Weights of a small transformer language model.
Size: 9 layers, 10.7M parameters.
Training: a variant of Muon for these matrices, 653M tokens.
MLP neurons of a small language model. Each row is named by its layer, matrix (up: input weights) and neuron, and shows model dimensions 48-239. Each number is 500 + 40 x the weight over its row's rms, rounded and kept within 0 to 999. Numbers have three digits each.
After each neuron's rows, "fires on" lists the tokens most often at its 100 highest values on Wikipedia text that the model never trained on.

L3.up459:491454541554515546460522539523412467488487476449461470543582513488452486522495517520483436546535491542534571541510500562593431569443541471517531540438549499536518435460527517521558473505555514454510464559520458450505519493478506517517562521469519489541551487573458517507493501513477527520459485509443545483457518501481540495486488486487485495482492505463429519559527513483524436488537506445505595464521520477457490416549462515456483439549569421525472445502435483455480555491568511526436449487453501533516540482488448496560515492495481470482476536589520497473454544543563503475
fires on: "9", "ag", " –", "age", "et"

L3.up839:453501523518525513513427474493428436530490473494536441448462495512466473527486461466514526468485540409418437437476443481540495500529534538553477507526487533418544490514500476484508531465482560488462618488503498439504470521465509459553430454530470444554536491493575507475533470505513443528592468556517492498494502454458506526468426552475468500455518496448523433564573495469577561449517564557466479488449445535559519589508532465493487585527471573504446546556490548462481544421472472486572374516472437477533497510447517521492523537488467606533537509501471485518518546516507470495
fires on: "ist", "at", "st", "rew", "y", "al"

L2.up680:524501500420521467380514462540573461490461496505542529501528482443469386423493538434531523523475472479515494506470548473449508539540509487503549453481467510519548465481505530489527510497423488472511537514451513519523465435456473445512463553586500551517521531498435480495516477490469532402500515430509469559512472503509571460513439482496514497465506498527463397518508483437567545441602609479518473452500505502465484530474520466442458558593540532519508456470536538529486544542445486488445405542467484499499450486501442471506482497419515460509425480432430479480537547492568486512
fires on: " to", "er", "as", "op", "or", "s"

L2.up1247:491409398565449539474586479483470520489479535504541473468535536461523501539488470485443516542488487505542450510510517479443500537526496466506562534503441481533469520496455577516537506489548451541540532492480569508447487518471435534467528523496525502462500487467529456454545574505494485485515495531488566481437555435441460583470459504484493544485539481501473574478459534548518476406528553502433502497532490484487526490455533506483451467513494485535495572501433462470500461467526540540456531493509545493517495488464424538449579516436439595517493453453453515491557540573450514497
fires on: "o", "r", "i", "g", "in", ":"

L2.up508:517516541555504522529418376544460537551545587512559553462556522534488447531387518484479504521465553497509499532464620449542557484507492448467521484482473446440410548561447501454491473459552497438450407511467485525499535536501469523545533553469459427571585539519486514508527476404451529451539519491507531411488505479425557503528507469509483493516460468513480438527562527492511506530520420517509473434541532484526516563500515552465492542498516563528484558579483449530499474498445499480560475441476431508461551479478465414501578459457552466526527482461547511497520439483485486519
fires on: "ene", "ie", "e", "ate", "als", "ff"

L3.up52:475454419530487553510551498562475552447531458501468468498441434442543497549565505487496437540577529543556443540475490515510508466513554477480519426550465512467538505511468502460509466511598448454548529474524458572519542518555528513488533507529485509514426527472570442469467479574440449549542598493543488478486419516575450544499546499541467429513485529537493517527490503517537571480476537446454497556500472518473539518562527370533614523448450543532496566501465558557464526539546534540476497519459431494486512537463525537523563481527426538539478531540509519586509558499441533492
fires on: "an", "ly", "and", " even", " once", "ST"

L3.up142:512535547504516500497515483510536504520543504524506559536502545473505451482455520464527563551521560469404498474503490536430506555579538509483528575515469467450546512510438520505486451516528578504563536471457513547528452474473459503473504468519524517440475581427495445527568503510430490439469495523518489543471530552472460472490401529511526466480498503477516502488494464555487542477529508488570484530412551529530470537533459504428467409489471467476492507520542521488473478456592489481507483527467483413435516541446463524488537496450553467478539518453467455531594519558553496579
fires on: "er", " (", " of", "or", "et"

L3.up1249:468491486535528447421479526532508489535608480509565477491509491438490562440475502487495524467516542525512541457510528450437511479598549532533524419529487439420568544431575514491527524448475480605481447455454539470486574514563575486539475512479470557459517468568539457508516515494507549439445510490485480522396471568476469447441485542505519479459480486447502525491458485541535521458491634515408487465457490502544480554565504470452495454523501560453493557533477464560553490481446452504480486513531452466534489441493449444495566511489508462512440530419399510496460459495524485482
fires on: "ong", "2", "iger", "un", "ew", "hen"

L3.up1263:467494375544484517525414528508458574530499459465499467421476521457446571409511580495474465437477482524523519506505496526466442536537545534486420486500496430490475524515526512456502438507618468497419483478489451471513560481537419529536429502470546414447480465559507497523526524449522492534415546513469498507472467528537494574545446496525499526500521471503419510526476472506601485525547429494484551464543495520478467516514490484455542507523400484548482524458469488485581577467500529467527534453406466498457565496456516439504584461550473560494526497541485484497546476499496412500
fires on: "al", " of", "und", "R", "ran"

L2.up622:450529548507512521461526555508536474445469439495481456505461553529430560557482475494535500447452551453487476498447474486505493479509528470545443569487481454569466490473534528534466472477524543545464513527498519469504537560540521544508499433473527497456588454470580493469499527492525492502512462536472485493476496488488501472455531489482468478466427499440468528492453510512502565483482480565505463438469532542498508449415487554451515492496445444416504515498545464570479372464412444433549532509533545555516520503454441488508598528532518482551489517529476465475542584491517535532
fires on: "ar", "ra", " sq", "l", "em"

L2.up1125:458565494490514534425494448520528476518520500466556434490582517494539516518510479445448469470506490534570571521431541531531509479528570497437468506504497462508483463506535457483437519505531467460467479457532472486576601551530459537477541489599435531476499516484490458498548470537571508430491432513501527560554521506525481523528461451510547529575579524468457415465507475536562530446546516523491501526492465506430450528520549397523525531470498501517445468475565470537486580524522462478493513512556500422504450445428513550485548456577521465561449515480546532502489563535519470462
fires on: "n", "R", "a", "s", "N"

L2.up670:451490494471477521499538462521550546455514446429527504558546435560523458494534467501527453506532467542460489493469569509510510524534459527486457496422483577488484524471498524508503517554514463503334458497505477545542525509438420436504508509488526498505467570530519572459538508479500515549439469505457587479453495497469538494478467507507478573519491467465469521505565482502481517520564480524480477455479532483459423494509548548547538547500530560562485479566494491578502487552514487533496501504451465490574482523446502506448473458550523504538472567564451614462449400420481519482
fires on: "el", " from", "ul", "al", "uring"

L2.up297:471475464511484534533471484559532535438483467440515502535492496578504512482506456452452487543480523467507479478408529556477507500514545507460404485453522494457539532426466554464486507463447525497487439522495508544563526578452525581474488480495462427497538501486481473536539477449551566524525389490464494468497482497507585457498533607492455498523526444508533465454514444540472540550517490487523531505517447519498510498528546457514493461513499505514535482501520559524496464474494368469493498473520511529555573534464567523465493624491490516533562540459606484541496478453515436542
fires on: " of", ".", "is", "es", "hem"

L3.up1141:580552504504526461553486454425464516491507507434501480547453487569488477522488476497481473535573513535464482500484561527504513505536462484535514441540460494451477542501560550499471522550523488514496517524473556514467475510548465460421462510468471506478446462507442433560464431545476539500563441467484513506505519491499471543454480504627426531438519493531529519415503475472488487496523459506592447529489517610539471506508500451533494453503500477516486469503443504450512499518539428474540478521543545494544474549556518492500586527520441574539524528477512554503451539528438529587
fires on: "th", "un", "ung", "ord", "the", "en"

L2.up611:525463445515489481532535459468500509522528584428591506445415517502555492470496490541468529528562502479516538448480529544488502492468554513550509432501518528494498515489525453533517506430498491518505491491477486517547467436522459515504458469514452434547445503491460494534430500537444442452524520473462445528526493526503571524558429507557468499527498509546517489504528543541520466523527472494532455455512485541486529525458504523518517574504538508533500503549473456489555473553483495528508502512466464521490504519557474560508601553453402422509473504475538451410543487515493503447
fires on: "-", " and", "ess", "ust"

L3.up138:527429540437491486530486481531521540552465468439414499536542533503560517498503526535475477524516490545486408489456432529554508450495520533499527433500528511440505531498530558457482492514517553479477521580488476446444455600548506521442483440532485537543563592497521537508538589450536508507505527532459524547551470479519532505501441547529482437562559550536499546563422433413522514516521461494460460526507449565445496474491478474523521470490560522560511501482489422540528517535513504464512452518525419437487512483563575527470515581449555502497496446563530556556477423507502532526
fires on: "ic", "ro", "v", " of", " been", "adel"

L2.up930:485521509559451506476494505502526462484469440495465473487443440491505494516473521440491485529452503489496550528532445532538482474584498432468492539503515543538493477525563484460487449536508520514467400489509489469459495446470458433512481551587549508530539559537491534477558557504475506568510494499585494549400476462565464473511505499533576545516495500467561429464519537561532570515516528452532440479543496505501452545477454464423497455478534460458511529496443432476454504473477548571482470526486504522539489493523486558477472545541479446502549470536520498495471454444490520524
fires on: "er", "ay", "el", "ers", "re", "im"

L3.up1154:479476489554530544493494476540494506512487529478417542490504462491404492550505509509558535581494439548493473572484486479501475519544471522511505529543507524503507482489470493471550562475483505568532549478475433536539506426489395501448530478538415473515490581469509477483532497520435550425434456528407566525514519500520470490528526445499510544518585509540537452471451465480526464530577529470502481430456468479512474504480481516432502446443479478442506579460577467427500465500559491449515556395576535473485470443533521588537482430440472524497441507471508498422481459490534477535
fires on: " |", ",", "f", "3"

L3.up1169:483464541515472485468497564460462487481477496443493488510535457525509435500431445465494487527516528486558533534535491507564512491453530482585508506489496391493489464490560425510540511555494523541482438458476531444489439527520518455533493507473490492485487470548593517493559532512509554496540506535513545518531493487480444581532508435473468484558540485507488531421529558465529509492603511454478531436415489583423467497479522464515420524426550470483490408417444472511440559489487463498536495534488501534531522546516526476550528480486576508619487525487497544475487493515503499554
fires on: "\n", "ass", "ers", " career", " |"

L2.up1166:547503489528533423542426467495517508523492490511605481569488485522497483522447481515461501466404501471445470581457525550579482576513502495533506571455548534517483514492514522492533511469496508426501472502436465535511554504489556512544520492493481502575479518490502587500472540496495495469464501513544510518483454539566545487524508565471519460472482549449552474598543465568545575550567483507463455574516461561542507496455406481488472559535555561489522499469471403516509553513485457449457526547532564560478417489486475452424447518498456468516512505530488445504547508437448549498
fires on: "er", "and", "st", "ow", "re", "ies"

L3.up174:444435484482507470493500523431430565509454479495481499512499496490510530474468452531464449469464388486503503543464467507477555482504475479464474496486493407474488522457469450541435482471434404443486455475471549505456479602511539473492508526469512490500471414432511459442433446481499495450493489473501513546447543469542493465486500537519485464423434535445449542460523563517533496388488500447460520461553498545468514534401467549514439548488523487493516522542511537464485485478552576480534444527562512495504471526602484432483505403459447451502489429524429453521547550519466597491
fires on: "b", "en", "j", "i", "g", "ced"

L2.up247:537387525519443503515528587455523520520424438512489455518513550544529444480565487453574453484498487525406533508547475542495563586509525418475519480509461481442445496457513511474496514462557542536511515533489517497503494458448490460499424552590379484506443505470450514501410475524474568519559543476502502514489573530472526476540534513516481542487526466422506562416564506489594457499463555458554541494468447468537508510532461505516470461513567517553537500524510479502533445527502426481508524471504483477476508521471487505489498526490457534498549546529409473519430490508520509534
fires on: "y", "ount", "u", "h", "he", "le"

L2.up624:471472426510466523481484538483474485444475485487512474532477536545560572475467551495485560426634523488522544538527481538453584530485478496483559467488512490463524503447458461532514547488467507479500486489559512476472568556554507527589485475499523498504542447519502553490485525423491490464504476508434482495423485467493504465494457456469492516490419432550436582534471535456537525504545427549511501518486519473495513497467579505470531511416507476458542539490516500541486471525468540514464444482489495551555565560432482490540551456572388491446551495554442494521474472524521559425
fires on: "ar", "l", "mer", "ug", "pr", "n"

L2.up414:457474476506534478525421468465461532503510506493460471515456440531540517469513473445456571500459584460504495509534546480419503503434571474500501526471517521586491447534507530510469497519492523575465534457429551428550547471442499601505485455490428497478507455536455531551519432489496471547465503520581434531512501498490509490530515462521442512514485549514489563478513504445417447496524491569454524528502585477509517523454516553536456478499471496551530561483449517523410475528497395574455573467476444460550540495482447476470516454494437441476588504468490526467427500561495555541
fires on: "'", "ight", "e", "reg", "ine"

L3.up630:500469556465476553489465514531490497470462505445504514509515486502420523478556493494469542487498468518612525557481516553519521542446548515491527430536464399512419532549548532521562506522561430562461512490607499431412460497493449485498509498461470445464482502480464472519514499464570468489440525536481402507499517437464436544530522500420565498418440453479466460522457446515472513478560528429486488511488484539483493569437497501573477425531509410576509507485484486479475479557442448487603558457507472480517484537508484554530516525568468523564498494561490559484446519465506526501
fires on: " ro", "ar", "n", " same", "ad", "r"

L3.up401:553553521537581489480504474536477524484470497495541457498475478436527480510488553544464547514472474450477513553441488565516462502430496502513520532528502504442471458464550521498383485487561488473522479521437443543505502474489530518505432504523531483470511480504491521501437451406412555555392513508505556488491479552558500481516520477438540530423447429506444466408491454483571592471488459481551526443533521558542485517471503496486483522475504518462482530456461537520486517483471548451485505501509448485566526530479500526410464492467503469576500565518579471478390495525490508508
fires on: "y", "oy", "=", ":", "og"

L3.up771:427523591494498451432485568410516467470470487477447483527480475532542457505455457495486536504542536531472451548511489541527460539487531524529498433494527540503499500504494459546470530434584457514580468449465563507408496467499501501478527488536548561505544471553464535472520447514434509597517509508391559465484499510528549485536477452522434507424487450475442456593463510509499495507450489469549520463478501445470569481509509466499547486505414476544434503466530467466457452487495489562518545531506449510483400454438449456521541491490520506487460561530561543468475508473504552463
fires on: "ag", "ro", " fact", " cond", "g", " found"

L2.up311:551452503485429483585497448457486469516486510459469546489484401517552569546561429512507505471502491534555510499427520566471454505568529453542462553435507444518528489562465531494505534500478490453485528419516435469496536538519484544459521483462476464514533517424506459528471461478489560452500493460574503489494460543503461441570445548492477517511479509445535486459578481527537509469438481483519403480429503558525520503556564493531515469470497557585450551490486425507510473533539549478505555484542470443467481445541566491491448489470411425542529537493475548544510454475559564448
fires on: "on", "y", "ided", "um", "ow"

L3.up447:503495531531493435457490454550480476504459519484551528472451399468519461494504501509463540519469473537523468516531483501474530531594485493441546432475509454455541491493456499509531485491502525544458464511513507500493618572478523428500519523503500518540529481506585519527529488462546500498553572490434500618536555531561526540542537501498526468469496521579426471574520458519489519499556520486432406498463481455531456491526462533548442464554489481511494514448506549496496497477416488498476432429493550488525448437550508511591486564489476495512509516457517538456520457548532467516
fires on: "0", "1", "2", "\n", "ording"

L2.up91:545542466555470528484494491549567440535507500437508506543471482524526394510478491527614489513468461481552503475565518493492524448479449485542521487546460476436543544479417541519579443486472446454466524502472572450439488582492575549522501462446460476479502552502474486530407495521490530466559491498503483530522575460470513552491568520423467542473500443531525500393502434501472409494489529547553537536534463569542548590475462496461584472482469463524506485548530455535519511503521521499420502499522500462418486485511504401434560501443513556513488467497551463468434505496514505524
fires on: "-", "b", "to", "1", "z"

L2.up368:588468489482440557538480581514519484477467478454518440518522504507526433489536472527556411467483479404487551472531474494453449551536436440514479554536489464462487543527565505511396461490528485541592509395500446433467494547490510513529486428410499496530534543496437542502462493538411464483477491484443558506530488438498477487519507512558443497477449562546514600502446438521503539526517514517481502491471489519551594462505557516537478500476493480501498457513570493566505459521481578472501506495525431462536522455547455485470575502530497517550459491587548566471460536580518460495
fires on: "P", "V", "T", "I", "N"

L3.up290:549487474500520487497532465539522565518490472442476475492544480432540539526524424466520532579461495524485582475476449505480459407471543527489550447511468445451508546478511524439495494511560533531540527408522489449481491459511470544412437489474488551469514528485499454487523497476482497574466520489438476507543473472523458516513513520522558484570548451490564474466488501520535504526529423543468490563513452426459462545570606512448487425556548477498549552535471517456482499532460537462476466534466453492418623441430519509538439496471524507494472522500530477578412476470508486555
fires on: "ing", " |", " main", "r", "ings", "ising"

L2.up472:427468431472528489501496536468483467441513470461522483506457462486525445497544481452536492553477521509505462504471556549486495482471469532507454552489557483584515489566470483423535502538612490471528467472492491453480544466540509519464490526560566448498475466508523498530522456512504490441595459508541476474418495465544521527577510476531500432505468485434470507504552468555585580502459506556487497526500479407502453505465495551519477477453459546474533485484536569550506460538494452480495520520484489458508441512422540492559536503482431394471410494512517504512563502449563443505
fires on: "an", "y", "and", "or", "e"

L3.up1072:502471496510494468522439605500462545489527499518576535470546463465587488418473565463531538536574462501505458479500449509459506459442512536436529478507431446511470481561460520459451485447476384492562453502454476486487545457554504497514483427464558489465486432550444419494544492436383472566556415448505454507443501565498528473515529530546471469483538528523495508457519502417509483544520523529433479520471501409482535482515503552495503551494509490501478549472555477501413517555432474545493483534455573432523493522512466527487442513487449475490457519546486464482483553499588496487
fires on: "9", "ur", "az", "8", "7", "5"

L2.up112:471473476471474509514436504513516467511506460527510472447422492439541525498536533475413512480510534563531486472463503530520417499525411543506509544516532509476468511516505470533471551505544539498528478431464453506501479511491546555403523564558471511510427447522532479470541489524499536469462455539501522505486544562550527467551456556571520497537460422404537557424519505540550549498521534496557483517482505495587470507512566404431460533509440587500444595512539450534484523507427422490478494429452474505481495476461530584511586511568525494556568518533409499550486551527518448461
fires on: "on", " was", "ele", "ts", "med"

L2.up1090:459527493525531528484524497533584547477511513484551550530450469600504518479484404523563478397557521493422515526459499536513475540527487479465455449454493431498475496484439506548461394486544477455455497439465498531457477556463529533465536478458542445461469460502407560588566476527538493435502509473550507497429543497451517525526455514493492467487459490463514543502468444479504454526444528459474459608472515452499455464505525477471511488476502506539469485517497564509546561482486506456568504511482448455430546492521505547511492460466572504549523554550518411517481502526591491478
fires on: "y", "ation", "way", "al", " that"

L3.up1207:476480551463490518442455423489530509473519562479450504522458448490490488511467495519517534513525529468500460505503519537505507472517534482459455501462470524487517471521443540443487452572588490441384406515520572506466507509540486482523475446465507488513494493518498511511574498473581526501480532466499546462522455500487499539448513493438501491548522486456497547500465499440467465462543428490542581534525530449494431503483452459428452470506526515506513530450486519589541565471491517482489518537516476487482492453487532482534543454505557421442525443510435553455525556509525504534
fires on: "an", "e", "a", "ff", "et", "off"

L2.up667:453520445537528464477528473493479426492480461525497507529474535538465449527559504571531379498581540460508562477455525525467527547476516605516422487561434514486477542499522432476425435533555523472459514483526537507500511566571430495477541414536499510481517478550556477519525564438535467502584450471567493500465522495537514510553461539467518476561553551467468460518535479510493470515513481471555482477468480469495524450483486514514536517558500518608477497506481474546528558495479516467508508530463559412500513529394467424465533559525405585471486505494513492560429437546494493519
fires on: "N", "R", "AR", "TA", "ED"

L3.up935:446515473499463494519453507465529577478532442432428556492512537525487461569494423499503531464486476530499446542472536500465470514458559428525455450554482492510543488478429552499539444438589505442511481519440463522410620462576478534470512411470501447496492517479514557480497514497505465518545462456479530539524529491506514527488535475443433486546483474479515450544486429534468500523537528426539555527404481559517488446488382529472480450481495463515490519448530489516477442446585458435527487471482520585535497502458481473504449520485531532550478520443455455504434517446486484500
fires on: ".", "is", "em", "ru", "u"

L2.up175:494501505442515547533464414559487508494493502505465518567542482551444471522550481422448514558490529519486533486472525484493542435418568446517432426501518503571487534504511482551510537460511520459541581569574527497492520517502481453432575535505479567504520541517483541542498549445490509488501475455566510517504530492467445466505529488595514550424496465466473475559453481498503496470478466517459460497517544415501533532486546515429546437486525509486451396435527570450453526490531452458459581507584467454578468461515477487553452452450445405481490529558515483525498507488529554515
fires on: "in", "s", "ing", "u", "ment", " born"

L2.up956:404437479552536454441555404527549508505482533468518511545428441535485448440456562538469503533516491490561528437467422534501517562402539489474557518489498478528480445529591505480495540440515585472505434457506539477579484583535484539578526483485559516458553479489576521524472464514449516485527432447525443548509446450524547535501449529510473459494509578414424470516473514520527491417458470472505507509474475545471474476536450465413542509537519450510519472505419488467434471476476462563510458512566505411414449468562504467418553498538534489536487465493503536530570487475465495504
fires on: "g", " from", "v", "gr", "1"

L2.up790:485491518502559500550503466476530507552474529527520528556494530526526458434537453497483501462477501559519462439478470569520550515539483460450492545504596508489533514443519492536491482553468499462533512517476475541516514448498410586484526524399578532523523473421481423485453500507553511495532484488468491473431474515472496533441541501547485502532498443465546549484481415578501505420457451519511454436538496451567509482554443507546465560546565462579510534438445498492524513476433587434493513474468444437540612520428520526440454438528539483485495536539474492477473474487560501422
fires on: "-", "ter", "en", ":"

L2.up1054:489490524468447576569459491483594427509511489455521502468466524494526538513512497432480547498509473515614510544406518530544568558497442497436521543466478510496496604539506513507482508475579489496564585527491526575529531495482482472505575438439511511502516573467484440456563547452533491559484465461448458449507537507519535482463490534464481552515405512544529572499413463445564508484513536510494533497474444505458548465446426516511457494497536513506461511526445447538530539481519494516520454515498472487499539505460497534517496526540551495476477460558479462618523528488514448469
fires on: "ic", " of", "er", "ter", "res", " Website"

L3.up229:528512459457474500504501515506487440430456504520478482614446465498478511487493460508533399471472423501497494461550506524527566509494505486487509539480491423513580518506494491521414478506529515489519525443458463562554577499433566465600482451504415491554539464508480471454480502498460498505510514474500547467507523540514514402484538491488518500457416477441471411533451453494545547474505498453495451520419465531450546492531505496431479552499517573490496480452556539529465467473512506514524415515488480491450471464602423508422473511483502426514490482567525511511537503533535486529
fires on: "X", "S", "I", "+", "T", "N"

L3.up1183:418507605490496489508433511489498508468462568460559550514497497497446520400431511553407489470471507493485453544562490495574504469449505424517567513450406525405473481536451535539546550466469469518476541498503488463491536523477542554506521481548535585534545484552540466460562468473441555509494484526468531551419474516541514485542503479536516472512479521491467522506517541403510498464531455530484474525493490519516472491559449513438498529541574535447523458513486512531479458490465466495479500408539493485530556522597528455512459503559543548579508466525512487495554506458572475443
fires on: "\n", "==", " from", "-", "ography", "1"

L2.up1212:512559534525497452485488503478473504411546456515523455570489508540522589525515462466556531522538543432487508478431489475505558463489501529516492483523455489462476560501481478511478443562516498486549509538471531475478489537494502501479537572526484482525597425462557480547439495550482501521546534481539546562535503432500448402497570472489535451510500450419450455516449489433474512503469510530455500511564533482474515509474536465400475514499488492550500512434485548526564524586509537506469473503568556453437463479521490478538484535491479482496464554469415410528522538523477502505
fires on: "s", "ing", "es", " of", " Country", "ed"

L3.up519:475533450558581487518431513497476489498476503449512365472512544507460451544400493492467489484490479485545461506548471472482593545498526474518519487497504502457545548506566548496461481459436489535461472532543431443448490433526483546501502443530551529523509476549501406471504491471489440597528471557529470480435532591415476446501488532532575487506480501525462506476539499491501489532467527467452587521533496528510536474542505549481545498481535450515431458460472549554517538486525517511570492489432523457475588493503493498521451427478528452536543600524539498456522441532553482455
fires on: "9", "st", "ical"

L2.up976:558481428533427463484426419480543498445516581559482483493477484485473518529485455530485447486557496493408486508501529503484437481482548416453461502515488557475517463542514506483511449511512432546476444569487481469559523450489484480485558501468455500499440473472527473460540539542524481454510510491517461542507470488480542472503475488476485506535502545496583523555443479478500509519609499563486508564543451475496538465515447452478484480497542481519520477530526476580510544447479473446535480454571410533479490519599538485536468593538455527501487516476545479556547528504516519455
fires on: "er", "re", "ass", "am", "over", "erson"

L2.up1267:506534552481502546530449493561496501547586453513466462490460540519483506553500432522495559533546483525463496479464530530426509443507527458493457535503495517435494495435513487540496507511474501513519448525507572509528549574595466492509516485403470525525540484454496532528441470492437540539532476482554507455540549522512469586465520562537508519520544518563512460528505477462513565375465469523535553498491501534489466511498475489498501387493514484538537397559429578473486492474518490513498551505514469499533513423480536520484519484418497498490466448470590537523439507509526480585
fires on: "h", "hen", "ed", "her", "i", "ic"

L3.up819:455570416479549489512485448468524510500474526506635499449443515494427533486465416430488528490469425534496542471464511540461474575454491541422479498539458503512479552537479485597473532456524440533484534476412475483540498550544499473468445459466498533466463515431471517523567423504446466554489545510552488481483539457558495559476501488526429551515447480489470510572506501506532527544549548560528475411513534580581477410513516511473484551517403419493522538515516402456549451452547507472459539501439474515496494509521592520513458503515520456571499496485515500510492471549559513462
fires on: "ir", "on", "ro", "or", "ent", "y"

L2.up969:521521398570537500526457448503567560495505554526511496479533518475450513522523514474530507524478514424542499500492463512515467489474532512513446438520483507507442478568431475559501427479504559469515540410401534513468531401407516499473469495479444509460537526421482526504500449513479559491437530533485535517504545500417581512546423478518483522519490479502450472537536510473486528552497442479477460598479513522481475580510471516467471546555431473576503502535438481415495488447580532476473571538522559528473558507424469452431493506525474533520532528465481526494476509409497508601
fires on: "-", ".", "L", ";", "W"

L2.up1186:579527520474476496510470413461386532418483588491520535488477480504442466524527480491444482514509459495497540479515434515468520578550514569415518462477504479468573448508506500511513500492436505492519477552504503527548554496498495545520544566457485515466487527484514479430467534495536520465478457574481488480501471494487506463548505488522513594402433513491496471454505482540596535538509489508441471446484551495634545494533473492419541480514524574490527535554486464473486498505550522478457500472493491388547535505501548506582521500483454479495458439504544529477523522455481466481
fires on: "-", "–", ":", ".", " –", " it"

L2.up1111:502499505558533539493465534538399428475515509465493445540498542539474535506493652435568498457480563585478464454508485483466514550489496526509533426483510508473520424489511454545486504445589515443531463516509556450486546488487465498555477454477520519498481464479520474499466528514490438528520454546568495436460515512531539522475442533481474514443508511452480477511506519483474520416533494512523501502461512549572517550514446498452455496460533433554430503473495482474549443447510476495556533464461477483519464501505517564508483485541544495510538479527542481536495497488518524501
fires on: "l", "st", "r", "ur", "oph", "al"

L2.up1040:543478479497532527464531520446493554486517501482517412527508580483505492444505479506452473523496526525475544548549411548586478527512550511517482459478463595487564506496507461481476375497539498507467473466525490535554501452497455560547448513459520509493517503421497485494444503440543444499495481453492404499447519532394448491545475530526536453482530498577486465478479485464550543515554468474470524416482480478484602458571491514488502552586517506461518508486441539588493591450492490498473491551475488448585599530548498548533513497440492473442478502482535497449516494499554506424
fires on: "-"

L3.up886:479510483488498527538461527492470479514494520477503461485536501390519471539503440470575471511458534520534526464446470557490493567476500457474432525500512531422465517469473509434564466518461514456475528467557465535457564447461408499455523533462528526520525541545520489488580444537489520479495515491460575435516598564519471503445500544560532541555499525500593551486428496488499512489503481530496532501519521436472504473514515447470488382522479520433492602491565522455466502472512492518421540510445462510463514505472503526504505553480555535491440456515485559584411471453531468560
fires on: " main", " |", "ided", "an", "il", "om"

L2.up485:570525575522446480493454500482442428509520519475504459534546457500543468447560509483500488479631516482435501450461499469523503508538511534486504538465483458502473462463480449496493481513527486497461523581463488532464509505452499465501510457559421502507489527495509455491536483535525507428506474476543461565526505451511532466565492537519483486453477533513480511516483542518475501520353487512462487540492490446488465523534500487522490501533511496554532579436546460479480500523527535601498413454521507471475513602480549465505524482606425456466551458433469494524518436568475504476
fires on: "al", "ro", "y", "ited", "ial", "ig"

L2.up121:562523460485554546416476497478497510491480507475587481536555486416498503467524556524537540434486485524558466552462477510490530419520531470512431456424518513488561481487515493486471515526482521510536406454531516535557420516537476518460540526556495516541444557486599544471425522399433439479549554504457464531462535526483446482596505445426496469575427506512493522528493460520481546511523408492486490466482514497582532483485497433489539489467554481539536494477460534571486524483521468515525571455508426466536547518511435534507502462498478480477517479500499527456414512449512541520
fires on: "m", "ab", "ed", "s", " |", "p"

L3.up277:485461429532415443540514499505541539509567512499470546498469540493483552506401537541516483514500494534473474453510508583495453428533499561498544538497481453502443455512519515538564578487516484518501446535521456550467509534554523464460511467500501468434423474501497421434453493387475526477460540521516461560542507549471494496506472481504522562520495470526499466501493535554582429442536447483523514478490452520512435432484503477427509524487406512528493492471531455500377500524533461423509454506443482481513501517501487394557511512484457477498488478505518511506471563519487461446
fires on: "ad", "al", " of", "le", "all"

L3.up687:496478494531452465481501526427475454491435490482499509513449494454515489497485488480485499485494439466480448418512459547447458444552490486522423480471480485493512507444509488518584504481487512512523544472502453491424528528523509447482475474413593497506459484515469518501499495491501524438498486550514506457507630551445530480415569470455387498496536501512514461422538571547433473487573480504497478548523446524448509552476461446461516435539464503483418585517539482466420503451486508470442500513521542418460475478523484436429497531515462506558476454433496539459519474443457515448
fires on: "\n", "is", "-", "===", "b", "id"